Weights of a small GPT-style language model, trained from scratch on English Wikipedia.
Architecture: RMSNorm before each block, no biases in attention or MLP.
MLP neurons of a small language model. Each row is named by its layer, matrix (down: output weights) and neuron, and shows model dimensions 496-687. Each number is 128 + 24 x the weight over its row's rms, rounded and kept within 0 to 255. Numbers have three digits each. A neuron's up and down rows have the sign that makes its largest values positive.
After each neuron's rows, "raises" lists the tokens whose logits its output raises most directly, leaving later layers aside.

L9.down1334:101140104124166127128166142106128120121167147106100117121107113146142119097123077131144112148125118145103135100134149145101139110123119132114130111100116118087167115137134138118153123150181137121156121181112069103134132166138136083126143118116109162094118140131134144123106124143155089124158095178133117144175109163116097028114177081161176124097130093108101122096133120131136117114110112139154172116173118132140120118118123107123138155183162124155104103140126127132137137149117170126135187115159119123148139164094121143097131098060133141100130058085117113130119141125140128081
raises: " by", "iting", "ited", "orrow", " and"

L2.down94:118108132100122101089159159129120110143127124134184094125086127136137137095154131125141115105147116129098121128117150122102112133131122079157137141149125165119103163093106098146121169086146124122178135119103149122108124152086119128136140136105106149113168108140102115133122130139113053156110111125109127132095126053094151119121138155144118108085141155151136150111147102091137100100140132118134115184126159142117156157117142141099104138148161137062122160169102172119122137140140099139133154134151123082138150099096075111129102137100124131131117114101136109111099170117132152137
raises: "ively", "ivity", "ions", "ion", "ives"

L2.down855:161164101176141153132150163121115142102107135142153123115143096147095171167109133130076116152108108167160105108144130123095158164151126094129126193107140130115141166163187147134152130141174101124092152127141131125165131131106127150189148145119091097120160128118119066117130114110093105167087153121105127161105191118108135120110158124171062140130125128154173138119124141128143084135156129172135126147150140128131130152143148144142115123154143140127145124127098131115097117125130140131132139158123117196125141087131087110104120099075145073102141078123107121134144122117095160174
raises: "l", "ica", "icus", "ic", "ine"

L2.down47:137123123126094104125096113174106107093110103097121135085142133139128082132138123107120111110076133109099115116158150128125143081086126169131155110117116090159138175142119150123111099125115094120102152129151129109127105173108160112142147120102136113128082108106126153150125142142144149159130104159099108103135092108170097125135151131137111099153130122155176114110143084102140147178109137124141132175102172128157136121111140106121164105125110119111116128105142108158096108170139124085159139076146096185153145132151128152185172116096108108130147145155090154134136143109099138155
raises: "ons", "on", "ler", "ir", "ont"

L2.down1609:140118141157138141122083164145142085112108097095115156159112157095083093160161155165137122174127163154113126133103132124107150113127159105135105094105158108115155137163105133156089147158173125093124132087110133107116069135130106144167099163119129121098148111154181125110101109169127139106150141158143129088127115131165129140095088126127155162107129109148140142149174134166106139103088088160140114146113160110072085109156120146138118107147095172119105159148131146169100144134124139137106193079105084106116144150150115121115101094129135089128135093124099128144130153112120107114
raises: "\n", "1", "7", "2", "5"

L2.down1526:120152120126161105142125115168129172118132107129114136136116128128126164130129141167096148187125138118125138146146142159169133098112124151133132165123089102149133128129079113154096136146090150159143126100117177141146128085144133146117111157129123152146111121122153131162129130115123092157159150133141145114161171127083074136135120123139123134132102153148146115072106143132152131113181115109096140117118139123085163069120115135133138125150166157120117156149115130147169087096148096146093146129142137087158143083095178129078157127116193122092113148110105148127101169165127133117
raises: "ously", "ita", "ity", "ito", "izer"

L9.down1870:094167133155127081100079096145120140077126096132112135125113104125098093157153116129126150146106075148097110138127136123126117099161093168115107094146118137076146138142087125120122161170108102109130101124147153108135111144118120179080121147102118126090117126124098103137092124093129093102130105111135167148136113101145111127106098126123114099136126123116071106186119121099121071172138130164131147154156126122116119156088118136165131124110147120125098141174121129133106151131142127079132131130142153127127112151161135094147169092132149150148172123171108127163091121155089154115
raises: "h", "le", "he", "ho", "hen"

L2.down1760:128074174107144119130117151082133133155125086113143132112151121132109101120165151142125160152093135146102102167141112125114124133139134130149154107079154148121142158154123175176118115163144137091134094093152170133151085142117143146115078117097166138131077104134109121095125124107165138111169149162123162096122128119130134165121093103132145112108109110105126104160132068130108121175155121165119137109166173096080135141130158165089139106180118166143131101117075155142110151168137125110100127138144095066138161142130153133154131106123126120111155113115130104137121133114163149108
raises: " ", "2", "1", "7", "3"